From a checkpoint of a small transformer trained on Wikipedia.
Architecture: LayerNorm before each block, learned positions, biases on query, key and value, untied embeddings.
Training: a variant of Muon for these matrices, 8278 steps.
MLP neurons of a small language model. Each row is named by its layer, matrix (up: input weights) and neuron, and shows model dimensions 16-111. Each number is 128 + 24 x the weight over its row's rms, rounded and kept within 0 to 255. Numbers have three digits each.
A block is one neuron, or neurons of one layer that tend to fire together. After each block is what it responds to, as a language model described it from the Wikipedia text at the highest values.

L7.up71:108125132168129094146156159164128089142098117167103110087120082083144138140161097122144120139115132120151160157111181132065147127131106145131142138172069143111109138119151122127128140110135150131134143111099154101133106176167103120111116114119127116134141148083124140090148123182095126188
L7.up130:135124182138146137102148106094087117120111103115158127179130110112163105185164165084146127094095121120125102146098120107162137098128147119120119116137128140179112101119131157148109139121150119124125162104111140097106112179121123120140119170141136138108058138118140119157139111179167126093
L7.up179:142128166166139131086103102095100113112116134114109116158129178105134116136129100107145111093118129120102134171110147117101132153117150126162078114158122138107149141161128157086096099148134154130151133127166105063165144099172135067106173140128094174091132132160127146125144174113108144127
L7.up204:103159124115151154077139138112148168114116101180109096123083126126102135155128102115134147154125118140082099150128163121087125127159130103101118113133117143128102129122126136108117179100137114112169140129190137118124111143133107114164178125101106123141141132100155132145165128170103102162
L7.up263:089120117127131099139171097150094121137115131134102107114099144105164115037093157095114115135095113139097133151101112146175137107172096132108152154143185149168108136081147149143125153139160167137139112125106134144108077126134067080128097164116130144107134131136104103167132128070125085116
L7.up266:106168128121121100094140139135133063119119110147101131127111128107143092113086142071111103168118161141132149161111104144107132097127136130108106164132152106095149106110161137125127150113165136097178142140104098071171143077158141067120155129122137146122146165142143138141127152113116114151
L7.up383:097112105151106133167123114158143153145130146129152096122076157127133103116110122139111146109131180113145088137169160096129139119133155090135092137142173169106108137146149135129126157157134177145181148070130116157107162110162128128144106118136133088125113083162139140099132110134116096159
L7.up387:166131169106149111109146156137153097145125159152162084168156118098111108107112153150118134151134090147125139115144138111124127145121115139114168104136123127127089160129151136099083125124133086174156171115125154126191112133136166154126092130132157123083114132112091123133135097146101128123
L7.up680:117122145149102133180131133114134119167149098153117119099061050144154139104121093133137110156130119146128143150152098126093061146114095097127104136131171099095147138150136108115102161094094134112131177121106109121130098117130142119108110169086116112118141133113107103135129121142132112114
L7.up729:110141083124124161096160103152129112128074110136144141130133098152094135116158113091130084081129108079123122142127122081122135130142141149086121112159169133134088147117090096146096116144089134164150163106182119113112126153151145124131107173095161133150150119158119103136163126164097115125
L7.up981:114136121122129135064161132131142125139164159101149128131119158149112148093140114140141158146126106147143120098119150112100129153145157145123133111131140108103189092133171097145129096146112126123105138127148165109121149099131100167112144101151123164125117172117108141143150115161188108135
L7.up1009:119111125158128155107132079136094103143121095108144089121127124143138134124162112090145087059122112097171089126156138120137095122142144126118093116109128169166134140096143136163135147149133125115149136157143128171140158128180171108153161154152099125097136170103155113114121120132136089082
L7.up1052:123140161121083098110140130117125111137122114146147105108141165164156106159160106118120151121102146128090130161158134128174137148162103131121163145130120081157070116143122123102116132108148134138129159107124152108124155106139104131127092131145119140076161126133107144163133116095126127164
L7.up1118:076117099112149106115119145064151113122103092133152133127166116155137140105104099116131095124142127131146131148134171156084125134090144119138125109129167133112155164108125117099154136122140109115177109139097125094101125135165150080123051141101119132109088138123139148141100149140168116136
L7.up1140:106116119143107110139105121128085116136061104098164131137088166114124144117122122127118138117136114141053123130074139149093098161178177170144131157151159132140143118178166156151086116141115152134112112138144133129149160154129117113143117117128103148141119170123101175142098103157120158139
L7.up1160:091104155193137127104123104106118133162136082149130113129122140141160120141111104149121093145140128145155137140120113113112136132145158085113087135135155133113147161112117092118156100097145107115194189152140101108114159141112157103067165127103106113124133097137096099097106146111132086150
Year first digit. The first digit (1 or 2) of a four-digit year after a month, "in", "census of", or "born", as in 2009, 1957, 2021.

L5.up594:093100106068130122129114124106126127135070094102140123135068110112137163139111115121140133099127143144152142147145121109126124114126113160169137106106132084142164121110127148123112073111142162114162116083132115125147066112132154144177147122134151121119120111094160119165164115104100119142
L5.up843:108120135090127114145147106116154119139122129132181098152101109127116078140110141161107171134121131087174166114109122088122115123162090091098095101121124143125155125126150182118169144123147117109146151068103120110143088132164119136124106155187163141148141144132137171098133093177142109141
L5.up954:122135133137154166158133110139143107107102119121143162122097178159139115131160147128127140058126159140118144089118120107107148156156098123133151094110105098151093151106213111092110126108112125118138099152156151131108126119114130128139125124187112112145147131159137117114096159138138128144
L5.up1093:125127146132172096128150090112167093143108113129133127114104161119149091098092145129145122105107134127130123159116126086097112152143051141128113138121135112126118094147118122134174161123158070099165110113114135162120158118147155149140127088128168098143141118102109138096106117181149157122
Part-of quantity "of". "of" after quantity or part words (majority of, most of, number of, one of, racial makeup of), plus blank table cells before vote counts.

L5.up121:104177091137061096097132195152132131112117087127125135155123100107150161126140112120183116101143118127144128143117113108116143156103111129114129141172092154113117142115139112125139111140102131119139125126165084109134113148149117139152125110063150143113132141108147159116157130115149093194
L5.up443:109128084139102141167154121124104067110107130101132153150097118137088137135162177121124132091114150136129130111083131130143136115171134189176096113167138115171158113130135126151111091120147151151099109119154145096172105105102144107100123157110121141122103148114156082075156144166177121160
L5.up486:141089132130094145120133125123130155131105098162137173183106154141149141101122079098147160137170127133128137131139178124171121130103107163168121164125099055109108122162112156120138156129119127131166133129141169129148142123109142131102131144121120127099121158126151136117151134088121118143
L5.up639:159158141136156115109159133137116113093158144138166149114146113116100127147160067141119152088139146118119126135099150143140099135131154133092121085150123126118098127111124128094116130113113124126138131120084093109152151161093142159133140132142111160124104074101111086167112082083060158197
Main verb completion. Fires on the main verb right after its subject or auxiliary, often past-participle endings like sugg-ested, emer-ged, deem-ed, and be after can/would/to.

L5.up720:123174163136073128156123114137068113116155109133118125106140147133128107117132147179169165111145084104140127082155160135132124111125147149170139121135131157107083138103128094093109107134099130108120123149165125051093136135149129128147106132132127149127092126109138108170141170102105077125
L5.up825:080146145146151159159142153091142177126155092125133084143086125198154093125125146135127151107133140159133135156098121111123154158111155098101118138115195139124105064134155123114127160096142164133125121094096092129121094120158122133086118107157169111096122129095173127149123160140096150139
L5.up1062:107156130156158145092093128114151127110130103185163118105123104158141071136123127089103147156103145143124114119141123140074136110135124186143091105092111100128153131071117122083145129116173114052132161144126137113155170159205141132128119144132088128114149119125159147116175138156142134152
L5.up1235:102082144167155093132095123081165138125126136123151141116121153117148116100096120128124152133092121133144104115121112095113137137123118099114095163102144134110073136138093101129163104159106115135119164104123142103094122109088114127118164146153144122132123118171112110139147130101125079149
Year's second digit. The second digit of four-digit years (0 in 2017, 9 in 1945); more weakly, "of" after numbers or ordinals, as in one of, second of.

L7.up24:154143163109106106144118135104143105122093152118110167120116117131129114146160113145098105119123108153111123154109146107139116140125128140143117129144120121098151088135134143101111147120147134106157102173180113132115151159107156108140091154099108122125116148145136134110161155095080119125
L7.up147:121087154027122120160108124104134164130078157145121112110103124159129150125150101087142119175135145118140141133114095143091172133145130163095130157117146076149151144115127138146127144092142103073128120143157118123164063140157092135110122144156139142064152142106155154130111107100132114091
L7.up237:162122061122109138158099114082135170178122150088147142141101135128118142139137154115127107090128131139107151185088122140120145113107165126151117134165126104108138123129110110125169107176137126167155185146152173116129157122099161131104128056145123138129160091125122131134140139150128175129
L7.up296:092090141171106082097121122116105113128127128131115100146152111104091121123135136113148099088133132128149127159139140139174134124157147122145157128154161200108163114157135140140119142125137133128155132134162166141084144106149123120129146125095126170135110145111139128123192121151144105109
L7.up331:112099133144123062130132106122177133126078110146116114136103092153171102145138147149155135104078152131130130200113109114124146079110179097120110109142101125172104117113126132117102142095172105132159121088130129123125146128116127137162103154105130116122158122132102136076163149133124150099
L7.up424:130136123098135149145111176119113145120113115138150146151107102141132164136147091160121127084097127146111132144128176084115139126167133125107113152161130109107151147127132176113113120101158093120153142142136091082139115134143093108106079136144117113127139167127175130149090128086138125098
L7.up449:140086134111091148077123155087149147140136084114109119057176164156124146134118110091091113137088152156139162130086165128138126116117167099132140145148095093151122111104129165134099128106115083129138161153121126195128107115134150130128092147157141146125111132148111160100158108171130153120
L7.up487:105121071116111132104103152125086154121144132091154159098107113119099143092130125063125107079133121123102135127097102122151152133097129110124123183149177105105157139102144111102097110173148141096168131147171140113147115117148118112111151157134113145097144120107116137118092144130098153162
L7.up727:096129140118100152164108122101106129165120101084119124139109095074161089109148101085166134143163142114152125171117169123110125145166112129124153121146161141105111073165139126133130113158125128149112136089109106121150109107110125109160132142171111134070126111117155136141088143128139136154
L7.up813:124138152161124115130137115103134078103144126116113141111112160103156125132135124125135091173086108132126061116103171112101085115148120161137145153128177128135100141110133097152091122102134167137161115120137102122160151135114122156163126055105114172126142169103133138151135121131138136144
L7.up821:159122128163132164169059124107129127115115164152134095137144135139110174163104145096120098086161099094153149134127114161144161128113085105152134154134151108139154121097109093110130143118066124097137166118133138149136149135132143141121169113091101101127148136138139103136107102114116130118
L7.up941:080117091098165084131110130121074168075109107146157167096153125110110135137109159159150142107111142116164162123124174107200152135138156120136096132154123164123112162104123135142107121109140156095131161130139128110132153069112136131133120148096126144135134153168121124109151096108148111148
L7.up1000:143136168143101146151096146147096151094117154131144137118107147112143135105145097110124098146164176153140097132172144113131156115121104121145163110118156158164130063105131144101116135086149127145132101113128087159104130107103148126145156143116128107131137150161133141101120120136075114087
L7.up1056:142143102092112147098149158159100122160080125145150134152175124089094131134163096101109182125097142142132138176143140170087140085160152131103125113139144188105109178115161103116133126131125082150144173143115160146141133108130091130101117121111173109136102145135132138099106128141160175184
L7.up1115:136120184107086125118109145115097165124093116142121149170113149140122106180132127118150151104139129116130114110129141123125077107169179129091099153141091085091133134063109139135084125120151127096134162149141135119138149159110120095181097109123126168127107109127160148134156095077166158122
L7.up1275:142111114112144125122116103130100150167151094135143137114128172130100094093128166136120128090132115114124134116140118120100144119129156104114123098106124134146119167151133114131138124107164107139159151129173127117127122079104137125161093171138138080135172154122146182116129115136138124089
Date year slot. The space token between a month name (or day-comma) and the following year or day number in dates, as in March 1881, December 23, 1993.

L7.up11:118128161135097094145142056120159106051095146130084105137106134095088122149136114155100125101134199104135126120153117178176161114157178143132124115172160173153140088149135134172108112075112127151122138103118089110142113110151149149123145128170130138095087113136129161126151162102125126134
L7.up43:118149115131147117109169115174132106132138125127147150118111131182118103115124129098169107111153140117142088140136160159088118131143124125112144143122125102133159107099106067122115126136080139119124154087131104139160100136106149142072112150063135096119127160144128111160133106109100137086
L7.up66:153126107134134131162144117156142119105143164100105136136132124064113103133129084138108170099115082096160086099115087139106107179127140138135128095128131173125161093131086121169150103119119092126112120146134149179177120128147125121121126109143126143088125161169121140109113106198135095159
L7.up75:147061145121164106160135144103174140138136145119165153120103136082161118128146145156123130126150143102146114131103145121074140169094095144111132138126135123155142099157124150131114103147129081123160114135154150129112083129119178099130157086124129121130149135147123120132126110139119121082
L7.up247:158143145159105100084112124121145128133105129095117150124117103123141120167131139172143180107118090131125091140135140092099141073148130136133143164131173164158126150117069119127135151126131117135125130090148128138143093117143120148125114175111134158113130155098161116098092116114129116147
L7.up316:110147158149166140150134092137098113132127162114153129114123131124145101108154122106096137144110092100131084127095133106107111161101115081153099151123164095081134095130112071119128102163131125146141144098106138087170162128124094145120138143113129129106133117117167124133088116136155117152
L7.up433:146155130112104109127113164136128092138136146133115144156148105106164099139158134088122173169074129071155106129119112143150118125114146104130086142120125105112155078148125101114139097108131126123135143126150084152132168095154173157069117133099138141114087132109168133111127121117105133141
L7.up472:105107112142134139121150104109138132166136095107124096113133097106137108085152142126130136150094120125147129130124108153147124128149115088178107153122154085174155109124146085135111117126106113114098133130134117153120074103140095096095090110099189089120143150175106083124117145146129123151
L7.up562:131103127149143124111116145168099123088097143098136149140124138171149139156132129121150175120136119115156130115132098110110149173113138165130118116114127151164128099079133123091107086121100152145160149124080118148106159131160193114129137073094111127124155100124141145139164146135131129102
L7.up723:123123127164118121121149117151124127119116164092129176131078116054068160097128143067127140165142113075136108116129141111104144082110105153136157133094143110127144170165153126123161166114112117116152091117154133109137140111165126140155137115105140138127111120123115124137129161118099097129
L7.up846:107148149100146116123177108154126161165095106105147153149127152090103137133119123121136145172113137149154084112144119144131139113126145140112151112131144104125108155133136077098137081139132121159160171077131116123149093137147107147131117081094126162122187140079109137122103076133171159100
L7.up938:147142128139113156076152158141141118130156150095109108110182143126136080123172096124114116093116120125129108175149106159129163096139101105085111124163151100179144149140123107135104067118110150113127165107142134147117129081125143139111128106119106129112120163101081109124111123113148121124
L7.up942:106151101182162127131134112123124075118149164155123130138183092119136120108104111166101111155161131135086135099119147134153145171148127130157116132166134117123133090171091122164141123069086183160149123139141104121080132130118110117102141102147138140115131134135120123114101120119157136087
L7.up1136:126138148087077135149115108130101097178159111114173127113112119125114113124141138125166135118122144124160156108132127138154090167098129174154134159123120139139144080114127071120115116104173124165132168113118098150119074083156120132111141119102116100106131094136118153146116124144099119104
L7.up1164:095133148105131170150103143122146129124098133130108153138104107112122098123132128125080134148135176132115127166111066147081149133109148133153127128112106153190127107150131129123168074136121091132130116079108089089119125170112163112104112116104113107157224112125124112093162136089074144103
L7.up1201:098155120140079168136162133123168100125091116076108123155114127120139051112147132114157166148149154140136124134135104104144135160132099118097169161115116105130134086150121111103127095117123139140109177106128166127158171081144129105137092115117150106157170128104122108100131152133147144168
Stats table cell separators. Pipe separators and spaces between numeric cells in the middle of sports and election statistics tables, e.g. goals and apps columns like 1 | 0 | 0.

L5.up325:156123135162116136111153099076076112129102088112140163193096099133104098147146111119155119143127118098131140152101113112095102133146146123178103109112166136162141137130114113159185152120121138155118091149109115136121118119115149110096079119135133151075140113093149062151081162148164133142
L5.up368:119084146137116132093133158133125157134088133125139141113137101114113090079138139153117150125103123156123099120150122168111130073122106143102134135140121107141124133113060112162107133139144081092106167152183104128141089176149109142130139173096115098149163134136100134121100103098149139170
L5.up425:092131119147152150133149126149080151119089147133123118126111110136145137114147107114141117130124161105106110100154130084141159143173179112146133102170158113132145140149150124150132156074131122091111144136144130112148180137120150149117146190142123096116123123101132121130123178131120130143
L5.up711:158141158121137129102127136113101128142134096110125139151122120121134119113160140147127138133132152132119100167147121126110125135096133137103126151153171176131131121104142090133143157098162132089137158114144130129157155119113139080099120138113182093133144111131140133101089159154126111107
Year after preposition. The space token right after a preposition like in, on, from or throughout when a number follows, usually a year: in 1938, from 1967, in 52 seconds.

L7.up146:118154147143134138115117129127109140137146118161101152136125161123109103080111116144156119093097131156120169109126151096116147147102148093143125150160167140137104157104136072131143107165098150122164163168164136123134115123146178111089123128112086125144118118154123104152107167083117136113
L7.up233:205084098131167092119147133148122115121158131108145175132106145166116140097145090119106078146133138126107107146126148139145114159145171107148090155119131124071152093107132117146147166137108194127136156116152078098122135112129115109141129142104144145126168141130140108137143122131117081119
L7.up249:106132153111090153150104131150127136116125184124118134108145088107158123120098184118154110169139126119114155117136134099138126109125135120128132176146092125145052168122125140132143138126096112155120144094137124117103099098133137074150096160104067117132147135151136128114140132143156137148
L7.up310:133139153164105074134132131151156088135148080128172103099086123109170121124117124090140140143135127145145109096116141181145137123117120102129111133095109108120146110110054127122123129093116110111145114093102117083095133099162173092146145166133076153104116157103083195170133104129126117163
L7.up319:146155100176096162136116123086122109131114129112117132128067190147118072175164099140107119169183121128158121115152094116111134110117128111155139114133142137134128129143116118163141164174095121102135132146113157112112116179092142117104068157139154134106102096128141110137104120163146156117
L7.up388:107156107152110155138103103105085092142147084102141089152095109142149163111154147152121103148162173168112140100127141144110143119077091108125135094141149152116156104090155148109092153119109112140154136129151102143111142109157111145151096136151154128111127161136128131138150150087109106085
L7.up471:143058161124104082072118135141125142151153133099173131138124106143173101140141108130186130152149156157090153129151164144093139144131107128091082126144146143148135125103147106130138170116110138110158145124125120168091138138150152171079152149170161146147090135192122101126117068146143107145
L7.up512:133124118141159147221107140123098110100133148119174107145114136147120100090161105148105118100137127135160148119179150098142133106115159151143110103127178104129078109133146136120165121114157139117154149095104102124098138146116143127137100173167100103120151125133127122127140113114162123128
L7.up654:122136114131185132134108151124114161156152067152081150152109141106111118089105148151104125139100121146118115119148119177129172118136136132110093130149127154137174112124109084143148134113110151109103157111122097109161107119128118102115091131108142174120101146119145093109132154129118052103
L7.up750:144125155123137130138142113139140174131135129114155110116134113121139120092137167156082102129148116136146108134141145149118147097128087150166105128143108111128141104165125109123116157158123070142133153137102102114112106146189112155140142130143185135127114098090126178096113082144156133132
L7.up919:141142105150100130120085123152123136167115098166103144082132148145147133143099145155143147119129143092149138123147073153164126105133139107119105136144141125127174090148127142135080141131148128152139106138150115158139093081172120127117115139115122131123114078135174154136111124141128171131
L7.up1024:114129149103124152115127103179118141178124127135176148114112136148129127140156137136089097129145094131132182146119131141134104111114126152127132109129069134135121114119158120120147129152123107134112135137071140118126138175125082120126139169168119159135170136122128130126108129102127118125
L7.up1085:131127132143134084167160112153078108142159109102155158148161145115125115168105177170100156157168152069100126106114078116121129094106078120109128116120132136139105115107164088127155168144135108162137183127118122119099154152127142105154155137127101185117124107142107092091107139094117069145
L7.up1107:134102122147144138119128106146110111147126143167161106143119107133114135100119132085141104093095119132135123104137127127137109142136087094115123137095141102141131108156121120124110146114124119130142101126101169159165122116170142162163164121112122139103091080125107140119152132139149131095
L7.up1124:123129109104135122084092102137189131103139163118150120098121152135122125178132170129138140108108097154176129135125094118163124135179120151130113128132109117187118157108122136092149056132125187124107132075107114153150112131135100160147107162102148152080075127101152138115140124101112101128
L7.up1240:146117154128109103139138123085116145112127154122125133174157120166147100151079143170139079118150103163171139136128096099100124139135093118122144140161118151112134155095121110126102157176120110102161127111163139123131089135154141134111104133126079147104126128157103138122116119135129109156
Year decade digit. The third digit of four-digit years (the decade digit after 19, 20 or 18), especially in birth dates in biographies, e.g. 19[8]4, 20[1]7, 18[2]4.

L5.up1:084170172158107103135096129096120124140148094156131135090132124102129143107139090157151098166114132138150132135087150109089111113138152130129142120121137107117137157108128145109087129110149126120149151082145125153124189166100115137121158167124140154111089106120129140107090156161170167148
L5.up507:090085144182129129143084125131096157087133155131145085087143107103119099128126142127139196129138109119125161160182131067098136149105140134138124133103188099133147131165112121136108152140120102127169130138134114126125135117084098096153151151120134089119177118122116128144175127132137159166
L5.up582:125168117164117150176095108152109133096101156170150126136173111104114086139129128118138121100138118072131108169153150113094137141109137101093149116160155146097130115112132134135114155131109128138110133129143145140152171100146138128114107146165101118126141107123145197119123154120098114149
L5.up830:113186143103149099132089144101143196152132129096165117112062158120160135165123129124150136140158083117099094181112119115118137147117167153158132077110136119120126106125130134119146137141121167103188161117106120102101148124146144124138108137143110113128128103114110112101156151169131167138
Space after month names. The space token right after a month name in dates, before the day or year (6 July 2022, August 25, March 9), and sometimes the next piece of a multi-part name.

L2.up981:149189085122124106117154136101092172130157149144107104173121106099101145141184138108097132153124116102158113129129148142143129158107119154125092114151114084126133146083143117115123101146127116088116096115091138103096162075157135152150097106157102125131144136148113115086104134100060137134
Table headers and word pieces. Table column headers and cells right after a pipe (Record, Road team); mid-word fragments (cons-ensus, att-itude, ind-ependently); and the group nouns team and members.

L5.up125:109109112121105131125120146120128180144121120155114169118123141123129131137118142158106110114150083098170066120097123133138114109128127122121107154169175126110121114113120119149097114103079097144185101162141143132154098119123101052157119114134160112149140084111151152138150110124121107132
L5.up332:138109132109089189116118138127096142151163155129130142136090085093125126135149125108146110159122091098146106137113150143126084156171114167106096112137129124141160112116146141140096152126104157079159136163072134062169141113153120136166127137118100129123110163107138123155174117162115109144
L5.up586:157117119095101104093160137105136134136153103094121144125116124096157171164082154124143177172127133171112152143109123133141081190100111181163133130168134124087111078140118144118105121149092144122118145089098116087161097133146131111106113135140121137139149111093169107095152115180106165105
L5.up1127:138127162190094121138127122133138107188106165167133086116078131196147127132141116112158109131147130120176183124096113158135103141090114124138151130106180139123124141147133185138133130111145088125154140101153118124106108143136143101112146121111101133097105134100109105145118106119133119140
Table cell spaces, "over". Mostly the space opening a numeric cell after a pipe in sports statistics tables (| 1 | 0 |); also "over" before numbers and scattered mid-word pieces.

L2.up360:148104149127125138122112113150116163099131065172094090127113134129129117152136150142131146116104138125150124139129120121117115121147158130140133109146145101154189147131149143088113173167169119133165120128153141122119106096099097144130110138092148147154132146142097112176138107105191102117
Wikipedia template boilerplate. Stock words in Wikipedia page scaffolding: table header cells (Party, Medal, Team), section headings (See also, Description), infobox fields (Vehicle), and railway station.

L7.up0:124127129117161168106125123126126168135173136148152182114069074147131109107135127090124109108120144133159113134102105164140132105078136116106144113127131142098128102111106137119124152086091123108129088088110089084091136121151135135130152143151122113079085079111143178124153099111148156123
L7.up32:084151113142188167136171088135122127151144155141135117116109101114189103127144120084137134088113143101121126116117105158162079143107092153095101128113112139128157126105165145102108114086110191107124072118158103112140110156129112098147113175174130118092151149137106107144116154144109103141
L7.up428:120132101083154142135118115143147095156132122104111146107158170136126141126119144114140121154098057126134184148115134114119101093137119190148065095131108127142131116138086159115140125137152130141119104124125132095152124173125106152143119200096112166122138134130115124111122101109152155120
L7.up429:142155137121123118125140119118097160125179154137143125140111146142148119071118094097120131125101115154167140137136153148172133083127125055132143136193107136115133096132140115162130061107134114157146136090066112096118092117135149132151109160123134155144140154149088158153098134136111138125
L7.up537:100165160135113086147109162126167124158155133125150170146109140135136142101084111098137125146130092148105119112151139177163107122135124148129121148154136099068147107144135162102157132114124106132093146142109114105115063125148143143106119183116107154109126138064150126114069136136099149114
L7.up580:111109151086122110141113130113115121164137113135133122126130087096136129120104112122149162113160117127133172139120104105145166101112103157127169101172163094140113134108120128074176114116148139108092132128076097093168106094130141077127134164136130096086182159133132143101142130134175131105
L7.up606:125109120066128109141149133123161156122130169108144155124109149127102091140168172141102083127107096122093138103081174090175147107104091157107104120145131121140134104080111137151132131126114142086114139094106127128133185117181122118100154129125134130147130092167111152119136116147109127138
L7.up639:134076119116143102128085106096106129094128108129129126148130108161117097100115077092152146100156134118148164128155141115107156103099101157131114102139083154184144155135140131127143143147142125086126142127116113115146118132109141110152104116116155147159178144150125142154133135147111105154
L7.up643:077106161136151128139098102175133132120112154139157177130141115110125157104116148098127132126090133106157162155101167123157101142164083150101149123168120078172144150075159124159100123112094119122160122103105167119129114104122150100108153115182073151142094132175148137115113104119117135134
L7.up762:162148094162165144097161151117135129135156144155124148122100136129103096135135132119147110107161145123147108129187148164113102149126121141136087132155080111146107115133145146171153117152131161115097087102138132104136120122125115105147103121110132176149127127135111140132099080104073116138
L7.up856:148120120173107145132137136106099128112138139131144157104101115141137141120116136111137127106089118181117144176141140149171125119128110140157137123181098119139125113128106180139160151118119131095117095100143162109110096110102156115131139150150101120116143088103130102106076111149163150118
L7.up903:109116130104157140135130163152122129097134131133133131123150116112132157068125154132083132081135131124125135136134111123100097133125124129108118129148120151090119110107142081081123120139101143134128084129111099111130097115089112167093098106135140160124135096094146123119110143145129084122
L7.up971:139130118089146176088142113151146145105146104165124162143105170128101125081116136131156149135106091140123150132115116143122073101129125138115131134150142122122138101098186122130087128120123161106111142080120123110092094115129134162118131177136139113131136105147155119142124095109130182092
L7.up1015:120110127102167144079100137164122113141183144147146152118175147148106123095104150135100110122111119126106113133144119170114093099108112165142101129171115126119155106114134126095146161084129148192091131113119111138120147128179132153132124146122154108145148129092135100123118127101157109114
L7.up1199:132099164123114105109132086102150102087122140111155130116094148146139105159087142120110148107105134159132120100133146118171092123106173170080110126122131128133125156093113140131124110094128130118100128107121122121155150104106115108164165139130113111112137100108081139139158138151134093139
L7.up1264:136159067163059158120115129116118179153140095126133169177148156145124127128134165128125081132094110127131129184140102129102095068128118128165103112159152139101145168150131114119102129129130182103157163129106072142122152128113119145146116139119113128175164079142110103125113127150116140136
Passive participle endings. Past-participle tokens in passive constructions after is, was or been, as in was destroy-ed, well known, Preceded by, and the "and" between coordinated participles.